Weights of a small GPT-style language model, trained from scratch on English Wikipedia: rotary positions, capped logits.
MLP neurons of a small language model. Each row is named by its layer, matrix (gate and up: input weights) and neuron, and shows model dimensions 656-783. Each number is 128 + 24 x the weight over its row's rms, rounded and kept within 0 to 255. Numbers have three digits each. A neuron's up and down rows have the sign that makes its largest values positive.
After each neuron's rows, "fires on" lists the tokens most often at its 100 highest values on Wikipedia text that the model never trained on.

L2.gate1961:118101146097158127121110138119166145083139129127158118159120168137138077155131110119158165116172126148153074147100126129132092166123115135141096136120150128109106133150154148118162148120120110077132136124107147123144123098125115148125148154134134121071103093171174138089108103097093140116116134165123153118102145111129095144112114128098124145112131155104157094118176141138121119142113
L2.up1961:108101123123116125147097119164134104114114144121099180097154119123085121127127143142131123128164146110139115112116166132177119118154123149106109147094150140107141082103160159106146148155169157137152103155130144148182135153107140121145132116103100123107159128115158104102186129160127112167122118157088088144118142130156174144113082113147122104150115084136165115101157151128134080149115
fires on: " at", " on", " to", "th", " en", "sen"

L2.gate740:111136146157132122167125163091158186112145120139128129149126132094093099143152158099128149131115100106152166142129114182117113140149125137125088119133092100113162129143111199194129110138142111116122135129103130073110132123117153097152088125127114111136145156098091092144110144094070140124132121139167132096128114116113156149108139124114179158110099112147096123115123120157084088127112
L2.up740:127139165130143093124127112160095115142125107156130123119114076115099140098136123125125128105136123146099154144144118095143106120143083139113128135102129104116142110130186170167152139111126147132099123147140146144128155132125134162110134135173107133136117133148171150121140131156100169120135100108165124131104151144147114097114121141113085135155176102086169146130144143112121137104088
fires on: "al", "i", "ov", "u", "th", "er"

L2.gate28:079167115114132121084165074149142105138113104096111118142104136124146163106126093125118136151101117110091156136124131137128126149120102190094096100139137138145125107135141128154100122142139190125119108108107126127143068120134152142106163126169132095105127121132137149136120121132099142129124151158159093113081098134138125164143159072097116115116103143114117164141145135099122097118139
L2.up28:109148132107163144141113141135125142099112152122123119109120145081173121144091106158143138138138137135167123105099143137115110071118127087111122101114119124129158115157113107126135143111066136086113085161176161131118136128105149131132123162154113095157049103140125137113119134126122111141120094109119082154140097166137109121122114129158156130103093149140177101154092147137134163115104
fires on: "s", "l", "ign", "je", "k", "i"

L2.gate2206:086158128127141083150128133141113108149137166101097128060134159138113109147122103127137130080135184168166165149097097088142107099134150142108119111079095186142112118145149105156134169080099132132176148097141157178154108102182147131119147154145132124136102136142140133172150078100141140169101117118135104127144133182092108119122166101149106145117089150130115097108138098112106148133142
L2.up2206:055114101095153098136135153115172108079152146086095109165151141102098120122170094101126153117119101153162120161117121130176101127116125082117114109109131083109193119110142091139133130100132150160136149140143131165114140106158117132134133111099126129125160147106138092126161105116128100139113094123117123132158180136119113150111159140165119092130123172111148083156133131131172115122140
fires on: "s", "le", "k", "ship", "t"

L2.gate1758:097176156125157137139137130131132124097150162196121101128123146143106137166121150138130168148072121129151111138107135087146145092131100133127104136100109136109139121126096135124095129109124122148165156114103112111081098171087130147133139136133108098138141141149131125125111089149114148153123123131122108127170102158186160139075103144115164112170168118126170106128123116142154103115121
L2.up1758:117109104140188150094150099140112148151148120140104145114120153123120143093086115055131093133117135145124143136072134116129108124150133120102117116149119139095081111151155172136109113155160114184138129091109105134145137153125156134122149144097094134135114169133133130130152109126123131137066185141088141152106125170151142143105140156148146123142095085139133111111144143150128141112126
fires on: "o", " of", "k", "ber", "ism", "ic"

L2.gate245:107126158145155138107127147146118119130134140145145157109133110102166104116125142170089141129092133151153152110086142120148139155128133109147123126091125100093110139117144132117158115124039079129131154142147106113156153175128077113137164188086127164095113165125136095104133089108124132140123143151118112093190160144138085108165131131135178171117123119142146133120135122122152150128185
L2.up245:105132159103164139150132101198110125158115106129110094133111107117146099143130112137107152141103101163116122139084116126126135143093123152178125155122106112180107107115102187115120094107055136115091157132118137133123098127103141127116153166134111156173148140170136132073134135153118133162154149139098123116143140101145167098164124143102110125119098087165100144116109131157104164114124
fires on: "e", "a", "o", "ine"

L2.gate1662:126123117144093107119162133083131116073153158153095149164136116132080141150158109116154139107136120136122118114152154164099135108114127148131103143158070122098088156098106121115107105155161073134151157147135147140121131147120111142125100101145155118105110111132118172163145127128126137151116111128089172119108138106170118138135137152116105125138100109109151126165134128107122115119128
L2.up1662:099130111134086093142140123135125095127158165094153137145112100134117106150159124081168156148113148152138148128100096107129119126129129129132147128114128111100116066132126153134126089132091068137132181120104139180130090103160132168159141121164174113088099131163171103144101133130083124113103115155096170136175136114173140112157123168143108113114136170162143139114138111080123098134105
fires on: " of", " to", " not", "not", "bol"

L2.gate1584:137117171066131093134154115086132113105135158086131132135070138124084128133151159125079145162115094098123134119145084137129109099130088080099095116099110179100121144146127137137127127096139162122159123146149113114177138110133163129135153139100156121165122137119138125144138124116144148160087145122155120127130166118140151142133129125092124132143168112131147106140149138147128122154213
L2.up1584:148101143134151142132110153098048119142170115101135085143137122139129116169124141056111124111138115159119121116107073143102129116137126123115117170158158125103098126114150125132151154122122130124147144080090137113125134141133158093150132107116133117095140107138159093110126109099117138141160114126122185129141125122161146115117126122145194151109162139130115120083146133145159138126140
fires on: ",", "R", " of", " to", " by", "S"

L2.gate345:096147141123113125140136157114138130089146126132169149141144125146132109103100131114107158132091147182110139111105119134151119102127072097101183142136129093145133133132110153139109116124146162153150094136118120130135108109101122104121164183113119099136127128104116076178144126121150176110123159098083099097108167094141139120164105148096136141101176086117134172132138098196098099103137
L2.up345:156127131121132128150115193141126115137126106102148158127164100138174140139149070101159138168122148158130128130108079136107126172136073097127118133124141069164128135119137110120138072137131098144083148114101135097105146175109146124129134121142129097131128143138103105103099102122124122182152124139105198157121136112124132149174154134114151121199102115115117150113130096158139113154161
fires on: "$", "}$", "r", "ym", "”", "k"

L2.gate1001:125139176116115107127154145157132130123138125148105152103139141125111139106068080073110134122127092108145135118136143146143156136110086105105109125120093100148153122121105086098153101123106149093133084126139118098137142143155137121158119149114142110137141139155115160118123155106151126107097096166128083132105109135140141156160147120134121103152106080193171129104116132163110141106149
L2.up1001:144157148178107160108128139131163155147119161152117120100093131151113150105168118105141144135133150113187119154097122137152089166112099124124092113118125124135158142119118100145122126142156163103143150038114107126124134146132147134119106161130118103180166085086147134086140062140099147128107119123123126126101117137145121134112115137115124137098123102135090117133137128154140129096111
fires on: "s", " keep", " life", "row", "y", "Career"

L2.gate1782:149169116092147125149120103123109134115112136146119107125071135100134102099169119130091164155171137130141144143100114127101126151111094098108113168176120131110139164099114153095179172157188104148137137133166129125116118123101182107141148140127114133099130180137148161162150112141168172103146117115095120129155147124125137113150142154170133113096117122122108159118125130183153130112131
L2.up1782:094078102143124118125142112130116158132127126111164151120135146135154146131094129100139157133116135127095137147118134141172129145095117094137069146103143133063099148077117157124146135065136102130132138096111089133113147138090116135116088144151112078135125133151131112103117148105105104080106142129167175087160131130112154121126117099119138142120083125180174126175166135157122149134122
fires on: " to", " =", " at", " from", " will"

L2.gate1377:114144133107152171154185097075111142124127145135106119177129128131170129103119149136093130121097127146135122144105123151116111116134178109119108122125083108127120121100104118097128108102136171135176124115142102157133166119123104125137159125151141110125149115087136106173147096102125113128156059126134162134119120147151158159106134160084093118133139154174123115122072144141114130124132
L2.up1377:126135095117109126130112112128178074171093110131118143121134096100125115087125137059140140126117140118183153146134130118095108118160141126149103112145117176135139162176095116113108109130124134143144136181122133144122155130126130089143136105136163145148120140048092136192099120104110114155090101164160155105085105153125152128134103089158118129098160100115090120121141086097106132098146
fires on: "po", "s", "ak", "ta", "al"

L2.gate591:128114139126140101116157123083168134108107157103104149137153067087131166127100125129128080137159150130141148178121095168152155144126108124137143161098141171095104150108134108129091125130138172149127176141168195080112149112096148158111167151128134148092125099134087146097087103152158095136150131154168119135095102149118122141085078134112127131097119106139156134130139126127087165138183
L2.up591:134166104106124104133128135116152140155125142143164122119116116122071110128171159107096094090142118143112164120117152100149137136101081103124138129107146103143149135099110116129159143099131095132108119144151146129102120154085141150129159132122125131139131147127125164159116093120131160101129117075098096116098158145158171100111103173125106142127128113096143121176120119148129146079156
fires on: " States", " US", ".", " American", "la", "A"

L2.gate267:174139148159137097102119143098131091129161098150154119118131121145139166093155114132115140164148175135145103112160128159128086130103078083122121109132137161144089125124123125106118084117117126165149093116173138140152125121114091146159117139079115108110125133114119130096128145088132133092148109105101103128130128096123135197127138093096153142137124112134157108117159106136127156094142
L2.up267:136144117115092160117179133152127145139123174082146081116148131120155116141082121120129169107150143111164104123120143124107099159126138166102133114150135102113149104128118133133105152141151148160175160118114104124165103134159112134150125145133178121140146100129143163160116095129100106104118070116093139120125149139132136144143138156148161119149126170153138105107149168110116153151136
fires on: ":", "e", " wanted", "ent", " like", "ed"

L2.gate2280:105149082090132128124128130151170143154124173140147112129119130119096112143077176113130139114165123166150154137142118171132097168105143110126155116101164114160126107135114094078123140087150101106167123144170152112153091138139148171125111160148134143133150148112164119143104141115114122106143141097151101118151131095172086108112112142117118135146128115122130139093152108130120135106166
L2.up2280:148097123093117102141126111111103094139138159125114111144125155121151099131150076119109156155106115132104121135148153115117083127113121149099109162128135106144134124139144152138099103137126116112103100122142074132112147123099104126133142125100115172143066155135103117107148132131123153115115170146123076086143136141102140126181120152109110122093137104133092163110143133120094128092101
fires on: "e", "i", "o", "ed", "ly", "E"

L2.gate197:119106134101089111156109148172138154138104127115125155172152135101168084093109110127087106151106173109095092151120082172133126150102137091127141138125146105151112152131107112141150157100118146123120146156119122149140126104151140122188132133155154174121080125169106090164078109100145129141143175168121161111175079139141159127117148131124136116108127088173119108110097149149167136111087
L2.up197:097134157075186104134164162123124171150134120096131128135122114123070070151099134118145163089126120106129112143100119098093092162130119099109099162140140134113137088143152134178117128117074161151153172112120081142117165131098066088103151160099118138113103132214120093081134152114112125112135097141094172140162158082121139148135061083180157162137128147165096129102123159126083151166138
fires on: "s", "an", "y"

L2.gate1895:138109119161162150105091129101120141111172149141125169137104142129149105125167159087156139155152095141134144092150142134134107142103094157117139142131157132146129114106126122143129149164124101124105094121115081114109110096136127137130142127141146141109155110112177150117108109142076147160168144161088152140150149126150142147126140138114110110134117114124069116154128070132088147096147
L2.up1895:125125136158129139108113126124136125160135152125138141115087098152088149157124129170097131135129123142089117143124108134108110105113141124127138157171116129147156134111133117117131140140169124108103110152111156162073139139144128119147155110123092116093107116163137137112124147165129126131154122113138097142118102144121103139137148174110107098135078110140171164117150130142123111111095
fires on: "o", " Jupiter", "sun", "po", " to"

L2.gate1114:107097140109137096102173127144121069122138089128120123126138117147179083119129115161153129108101093113139112104172066124176099121157140148101187111100094133092153101128126144141131119126144069098130104148151106144137120157153137139125126138090133140141093157111147161060132085138159156127090100068128180138165107151123142143077132138133109163117179129128146148103137115127136164129144
L2.up1114:143146113055115071141091126146133113143130081123152109133147144076182144127094135173130154109103131173087126111150129098159134138133128145113136085060100149121123128076112118135106119156115138123136109104161110139098130130110080140121149148126115135116146130080121100128146111134113124114141104129145103140155179153132112118122145134128093122132118143117173069121132150125085077120133
fires on: " his", " her", "his", "th", "ch"

L2.gate1170:114116137133120128123159140128137108098124122155102155139127115125142125146163120100112127146083148102144149131145169149139112087116117157129119124116154114135160113168117170195124097142123138134161158128122142143138128129159095152083144163108144160113128105145113118131116133126129120102129147115127095136165083149112130134136114127081105133127125130088085132104143130140123139153134
L2.up1170:153128146115129097105114150188138142096133138161088100100137102088113132123125172127117114109112125133102110157121085180142151114124121132156124105120132126146178130124102137089114122116098166132093157117121105147089130125116134125162124112124140148093121146098094098145136166154169134126129164107152108101150155113152191153142110118157161107100130114104153104164126126160132132143079
fires on: " 0", " Long", "b", ",", " of"

L2.gate568:158140086156139111112159142148154127122135125143129143109107139123101113151175119107124112160124175128110134128141087101120090102139076173154120115147173082127135111091091130107119150101124145207115103138118137105114106092082072141144139123121118171115097121092123086151123171134141120125118146147156144161154111149159097148137089122121196140131146096123144144128148128160123099123105
L2.up568:118124136160104171097154149151134100122146134092144101143132136079126091105066130120087113155102126119086132095122129133110113110129153137136148106092124094116123136117122131132137116127101123137127122156126107137089166112080155123138077130146117090132104155104130150114117160148132136154100160136164078124111155132115137098168146135116175131149100135160122098113133133157141104135110
fires on: "r", "p", "a", "l", " l", "i"

L2.gate2312:118111119117126126110077079100118100085107153127181136139137158140122154149147117097107175118126110107136145109141143126121131141124100136144101121131156096166156061131115146131122175132100105121136124106124105140119168118174150149096146150128123102161144146146171118140151112109132130128131167162083150110121116119103140092136148120110137103118087142143141136127159145133118127127150
L2.up2312:143124107082122146099120140160120137164116157128180082115140122107110111118077123137161126119138095113126143099159113096066143111107089107124139120135141166118101145131095146145120138122130128138125130135097141101166141115117125130086128136108129118125133163116104080099152143159124158145119178096123109096136122147134166130132152133159081121155110122109118156100147084082156129125131
fires on: " to", "s", " and", "o", "x", "or"

L2.gate1030:158115097143148158093123127115147054131098162161151133128125090116126134105170143106132154141104150171139159160120117118139122123137160128130104160116106099130126150115163108141130147098127140134170120169130121194148121133164138117107151135108140121146141123120108108125137150103144125085133160085119132123146149106146145129108128136139163169161171174101142170131218100195076141166113
L2.up1030:098148098141114137117123142116093133109113132169148100128090086118119128144150125139139149130142167115142125133157157142110159106115103120151120129161106130119092163125122146091139113131158152144104118082103146140127106111123133099144119112175133159113108169140127115130186114121103138161123109182123136146084146131181117107144155144123154133138137081153076112135124110123145120158116
fires on: " Sam", " Home", " @", "ed", " Chicago"

L2.gate1943:183142113150203124113118143086153100125134135127103139126084168106116120066101142105068117148154164102102165111110103080094142140143164165158134128104101096101104090148122140149132144107151125132139088096119143122106123084114195137146135156055167096121161142099136164142136143116128147131097099096126117151138118141140101153123089113120153088124111139154152152183117125105077145116181
L2.up1943:129138156139127116102136127115091139142163118079084137108112076105115156096163140117160138125143117149144101147116126180145104128142128103089126126095113180120140161130096134149145149148105087137126136116118126162100136140104139154159090111133170131121123116129153108098138131123127104156129129144065123130163148173178151140082135194130161100092142132165152095120111149090145139146117
fires on: "s", "as"

L2.gate1042:123129174178144163129101126097076107114149093096127190150178107108147114137143133127164125130169128140084154123137144110139134107133129131094125184110112168133164112064134097127150150133175147149173154180161081144107158125161167112095111122101101167131135130103127139128132087128114131136118142136109063134095139090101146152109145101070160169124151117110123121126138099073070135126108
L2.up1042:078078151122119142192166122132147072137157121144160140118144125127094128147112104137130162104142135130109114146138104126133158154147122126124139123100129122105169160075106128132118132097166084160135153130155152135141123089123114097120108119087122140124114099128146153137129123144110150160127122111134141149152154105155131160160139165127115108115135105183107128174144156111115127208112
fires on: " a", " to", "pi", "Pre"

L2.gate489:160110099115132113115111206147141138134117093126157119141116165137115096134144097131144088161154166137123119157091143123117101172133133077173137155131133128145109137101111076121157129096105115108107114140145119116122155133094144103125133121109106124095209127122164118116135157110139115129113158137133151167146150122155179090122161159177168107105129115140100139124126164189154155162133
L2.up489:139131122152129111109146120137116122153120155107144118126137123111134135152159092093067113096102137152134114141132157171111136149116064106156176168108148112102139113152155097127111146167117146110144119161106111129105149127140066137125147118143142079149115123137161160142174138130109124158108117120113134152152112084129122110113142143166137173174125145120132095102091115150121131136130
fires on: "s", "*", "]", "r", "p"

L2.gate392:163138103128122136156111151142184183118087155196083103129134108154119152097103102119138148139148106111152122082116100161088151137124088157170121169130111145126132137163138121104151171129182142137142122148171175128118140117156121112152111103116160114140073154120139148136130116143140107186138152137116118137136144156126117108124116090124163174157114137148154137107138151155110141156113
L2.up392:123148198127163137117137091154118139087130109130165163140123082159152089109124146147169172127129157099120125142102108110151111130132144133156105145129159147122160141112111130101133138109183140153152123125140108137144162138100124136107136156136137139110079122120161069087183132102120090133080113166130127109154084179113162116138094140110136108121170125171108137121111138135161122110141
fires on: "s", "i", "ini", "ino", "ers"

L2.gate749:128155167097149128118104094139132150102144137130151132137161137133141126136147116163112135121147091141113132125146128126155098118122103111121097177118170148084100096121128120103138129187111139127171132124150139092126113135168075122116084135105094155112122115121151146090144146156128090131085128162095097133100158129123123099175124148136119095155092149132130161131113145142104133133132
L2.up749:103090173148142146172146136113133153113078142140118144136114164142122152144117167178117123189118080121138139140107148128112105144145100118136139171115125114125157151113102166108115171111114129127135087143139174141109136135098088103140137143088112119096109128153108143169151129157166139111125146089160119123125126172119167117102112152143113142155108143155111118148094114166127120152131
fires on: " to", " of", " its"

L2.gate439:140119152128116074104126126115159148124156143133160116150142152180147108181143103131124138131097126093165110126138143108091113119150152145164097093151132137159125146108118110147125111117118125107141114134124127114164101131139141129150098150123113101075145114159102143151111172144118170129083146156175130128126096090111130152167135084113132129160077126144126147113107152089155166144101
L2.up439:094154131148117105097147109150112071119139111153110137200132099154163097152152133091129172128120087112144086110173142121078120128133099157150137141171099146163101105149099158102105085132106112113138147122093079125112135109156161115165145073104122128125117144130110106086137152115122144126131106201131138150118159135113114083171156158105156118134105132138131129132072147099142134110130
fires on: "po", " bond", "or", "e", "an"

L2.gate383:103161131125130144128132113103093117103178112157111156164160153141123137121120117093163115155144112109127134128177109121110122133109148168169117159115143133145165120125118145100162138146164104132116070141129126105116070121133131136140168148178108143123129147099121152079098142139125126150124147141114125139129087136088100121128117115100146143110122144128131118128143118089154129094099
L2.up383:131105116085127179126157107139193106138172105108119128154130188113107151132120109089120135135138137117113162116094177101093102162140108145141100130126098119151158118146132154136151128147163144122090126120125156170135115115155112113115173084170128143110122119115127097144154183133119161066151109152170153169118164144095121135111098087126111125148134148101122140100098108120138130142115
fires on: "th", "nd", "st"

L2.gate130:152110089141135156126110115127108160104124127088134150099138111127075105108141113072131160134095120124123147155173109146123139132080173085143123144125085100097111153117115134145092138120083110087164092120157123124134096151127141128135133120105114152143116126174129128111089114180105122154093124096148122104167113157090088105134127110151100116145139118132107107166157136107167162123130
L2.up130:144152124134185149116109080135130153154174154134111140113145124117139172131104145116098130128112120134153141139102070131082131153135118140147155149125156139151162158129066111113142096131104107107140106126099115126166100161132159131170132131105166129101129130176110144148140167167124140117068117078117152178137133082114111132116121133109154089145108146151143141157159161111157111106133
fires on: " to", "ic", " his", " for", " found"

L2.gate387:154105107135144121129131152106141134167114140147120140109125150150138123147115114155115127129183122179179107150118093137110142113110123172153131172135115118132089081143149124128116143060135134201113087118157126116113157140117098144144117150127090114110159139115114122167113154106121133201101119127100148121141105120139112080148087140091133118116095122169127111142134151101129135122109
L2.up387:145120126133152125099131122136110157141140138147158130162096090143143108077119122127128117156096093139115146152153136125083132127110106120168110096157132147127083140145139151151135156142117095152148124127138159136120136098153134159132115124081095176129099111124121100139101176159114132109143156125097125141112118117141137162150119138160150141128110119146130097147119107127167129074122
fires on: "y", "o", "ed", "ic", "t"

L2.gate141:143105138129122138101100172172175137124156131145114129146123131125113133124160148134125151136110154181124109094186130129122091158131064150136154146175158150130113079178121153137174125089120144128149135140123107126119155149102150150154101108164122139155146137154120160125107130131104150118133156137096088145124184132137116144148078125102147168126135137125123088066114140166164134132115
L2.up141:086136125117110138098163110141161147109113110125113121084105091124129146131113171143102103096139139158132147134137104119128105107086076144134126129167166162124138144140129088128125157133133146112073077143095077146124072096089137147132151142115136117137154128107121136146174166126104111079096104115084174172150128132123118091117104113143140179140147119156089130109193150147089078140164
fires on: ":", "=", " League", " Union", " graph"

L2.gate862:168132113175121124113099098143138098166115110129081147095080099139139130141141134141164150124135198157108129116123107135118117114097138128136084124135118093159126107104122089170107114127130105156118135135160127137145141130096143155143140152091141126170118119135145157108116096100133126132111118139146136102084127107140136148154107074152106119113139090152155127091142131159159142110145
L2.up862:159141150125123084105126119122094138119107129128153136128116135128122141152099101101114114109121089154131130141156113131103078114113170141133140134143164132115160125122152137119176113154132130134128104141107117077147124101132130118160144139107122071119147132123165119122173100157104115141098127145117111135136162142120139116128142171156092110128164120114134137157110133134162102160098
fires on: "e", "ed", "t", " bout", "pr", "l"

L2.gate2129:143102144107147117196133101134130169091149172140119140165169117143154129151142112151135125120090139111099108146111123095103178148129154093137154113118135118170142140132113119116121177107163107074152112174106118120162105159128127143118112107144135110143115121142154145046106108109104164108119106162101120121092107125135100106110114145138131104125128129124077153145116136143124154144086
L2.up2129:132137130113134111145145089130103105105151144128090135125084115181126109168128095114141135111131174149174150136108086155095129113108174133119119107170149151161139148129118122084143125065146107123155126142088139127136127107146122147149133112143142107127124102141109170098125088137143126118126133146151148196153110114132123148078115103137113130174110124128121090099131130132136103148170
fires on: " to", " for", "ak", "po"

L2.gate914:129155169144087094146153126074191146074084127077172135114126175115064158098110140144090142116146142111137109153173131126117121147127131134150109148137081117130127143094121134142136186119181132098138122123144146089091140168137140124165138114108130152162129084112140100121149154116172145088109132100117102149072142086130150140098116157117108101156165130092114107122160049117124107120120
L2.up914:092120174139089137114132127133124128170134150143118158119134117141154127135116119118118150153137134149111135163125200097163158136123123141146108149132115170146106095124107099128117122110124172127106146116080170147033157183178132111129134126074163133126133097122171124147144142166202153072141141089150113111154112119099120101140093125105124123137125171151168143126138132148113138150127
fires on: " of", " by", " through", "A", " from", " AD"

L2.gate338:147158118122189103128167143120147145112121163101125151128144149102118137131148134095118143085140110157151158119072128092106133148089125092135158123174115136112119166113108081127145118123137152116181128147148118142117147130125156093117137158113148125138149115113156145125149146113147060137131115100089113092126144115107129156114072084091141108135167176147128172137111118111101115144119
L2.up338:132139140133131142149155087113126128106081111133126121154153134133094123084087126112166080096094125147136169136126118128144117178152135123118162161130182110111079108088120146067158128114072144135116100123140114084139085162148122122100151178121112130125120084096127122085141146137087156151187129133166126104141089121083100139122150147115135100157086116123181119137114091157108132117134
fires on: " of", "ed", "ation", "owned", "ry"

L2.gate2004:129128154129104099122068140135114123136132109140113141139118101122113125133150130083135154115108119175139138104163088162138160121108127130167165140134124118104074132083119112134125159138162139170139118141130143099149130080153131111140145139160133128110121144124134161123123109124131105120140128136138142135152111112131118109118138111122138128141140119087107122110079147163148130081127
L2.up2004:123129105160133144086127156116087109089116099089120136127121117144165139105148120088168082146150155081158089128110139142087134116150138103106142116185169161143109097140131129178147143175157090161125147131116112087127158153112113107133143098146136126127124150172120145156131113128098094139105136170077144163157125142112118120137140125133152160114106099134076113100116147114125134145135
fires on: "y", " IF", "ino", "shita", "a"

L2.gate404:156114131128098124114106133131113137131137134167082168119155120114097133135142089140101123150128143104178151136084134164101108155111131104127125140118137142141111152145155211136105113131142098129132109118139144129149121105112126123146111172153111110141116129165089161163133081121155090101126160089133094091123101170110148133089107162087145131159112127156166129162153078166123140068167
L2.up404:144115124099115126124109103123092109124133165120125149160145144107129126119068099145113127124115164126146131137109084143092172111124136108127117111085128139119102127104118153093162166090155127142099119104162166089135119113083132134156170116131163122103174164139155127115130139167141137157086107125129142103141134129094126149136136127135149080113104139159127100126206091116119137145136
fires on: "s", " to", "ddy", "bu", "cha"

L2.gate1644:144163103109151164100128159156167122138145136121125157098139109107110124128103091135113143101109129171160142139153129165109092127149096104155099137143089108095132156113122118052127153120152120132132100139157132102117092149141175169126099140121148091065116166148140138117118150078101107130144156106128195098132110138119081080129127098147147135116122139107109122102098123154155095140114
L2.up1644:161128125110138154138125142137134143141121123118118108111099113063113064139137140105128118113132118145136097127103107133140133126157099124141113135104118081088144093118125150117153138112119155143188155160154118131135186166109138162093108171132136120135123161144103098146076150139119127121158120130102110178116119109129137113139164105150143130133090158112129084096148086109125119154120
fires on: "ly", "al", "ish", "y", "er", "ed"

L2.gate2103:137153136141150133134143111167134144101111136121122083191137163120152134151132123153147125096116136125114130105130099140123127126116145116099101155103144147087125111148089138114128128166135132133139114103121160117152120103116113194098137142162131098120159122105107130118152098113130137151157136097097108144115062108095186135118122085132146097165116129121104158120110131130095115122134
L2.up2103:147150117156112124107151102139141164116088097139168100149115122056120140187099146086128152111194142110127177127134159119132134127122111136146090140089177159121090142159132166058154122133107108153089050130142134124162126131105124151198138142156109143142105097140127149094164110072117119129166109104139163141099080135109106144105134136136125143107147128115155137089086147076145107160122
fires on: " from", " to", " into", " over", " ca", "-"

L2.gate1200:150125119182109126124139118127157076136150144128120101123139142161122128160117138172160134139137155111093139125130124143134099128138112170113110144138126120103181127155096112164116132132109116123110114143140105152138157155123117091138124136141146102115129121157128097137096120119138120128108131125135108102160171123163146107189121103094113192145177169166135141147154132120121161130108
L2.up1200:100093137110094110153084177124169129119104162075141131134108129099123118165146137146104097147161144111117100145142150147100086140136129122114144140115147121186113116099144111129134102113119135109139136096125125118115187138117125151096132138136121156094136113102109179158109186104120137138110146126170139147124173097147111140122154061152098133108144136134173130177128150136124165157136
fires on: " The", "{", "The", " Che", "lig", " Sim"

L2.gate985:165178123141116083039142108145104091156128097120143116117123132144123091179095119089153154159119142111070148147119100125109140127101168126130138105152141127092136107128081122157103121140132117160145109129098127136145121109118193134149142128127129121125128143109145150137148122141124180088146125116091102170116094148109161158123129151144155122077116152144133136106132136152129138133165
L2.up985:092150120116136141124186129158133103150161125115121121121131149150124157140187110152109153096172135163136135146144119125135122162104164148135108104111131113124145160145133153123153118136093149122119108104146163121161156134105108111138132098124130114171082132164110102193161122120142172161081102152133093181110130125129112170130172107103056138175121086112140120152151116105076150153127
fires on: "t", " to", "d", "s", "ev"

L2.gate776:131120117107173098100135092177127130119168172173120155142112097170119138123123128101095136139132139126098152175114104143123165096142149128135088086130135135094125174137132147134135145103097125116149160147162156118115134096099105141114152085129131094138126141124113134127142137121109121112108107142122134123129163080146188130120141131135150175159136110132095142108137100111155149137131
L2.up776:146122155091104157120122089134138134137095131096122144146147142146113111102135138111145100139115148142106122133131147118133130118156144137093148162142092133112195130098116166117126090134057150107132137112120147096134106159115132115126109151095146162124133152155124087135099136184125129158140158152132126153137114119114141149162133122150132151119116133231117133173106098137183144165144
fires on: " Women", " women", "Women", " woman", " Cl", " Actress"

L2.gate1958:139163149128105136177074136137146085126146145141097138114129117097161089128174169114109086123154106115147111112121134124121131105155133103127132117088124124130162112163126097155120115103125097160082088115166131124073106108120070106143106154141136147120142162169107153127098123133094061162089121120154143117144157098138155115108108130109138129141142157122137136166152134164143116147105
L2.up1958:099106198110130159120137098127152110131107106137118132109138114126117132125098110079153097166144136142185132133120123159107122118102144131108111151150157142157150123100131153169118130122115126145113122150112141114147141123117131162115131128159118144090158131145122153117128108149104202115120148090110098058171089148159127095137107094111063129116126093113106102149153087131093130135134
fires on: "ly", " too", "n"

L2.gate1184:150168119119181106092109084125157089141148133121128106151139141085111139149126188144111080127161149128139169140106129146102109169134080122120149110200100154115160139123137141188133183123136122147090088136139144149131169147111101119166129143147071067117147143168140141140097127164136120107134147095087155130114125145152161122157129134134096095145135143075128135140132151130108145126127
L2.up1184:134106117168084139108118103096098124089160112141150105127090150119144128189127116106102125162122119089143158116143099144094143113145178135141121126153102135123165107120116162115122101110169177112145114078162140114109128124141155140166126138122129164080154114166137150158146118119114171187132106138104134142133122149175117131121110107170120169143130136102140134137146117132135128155121
fires on: "ly", " So", " For", "ed", " of", " and"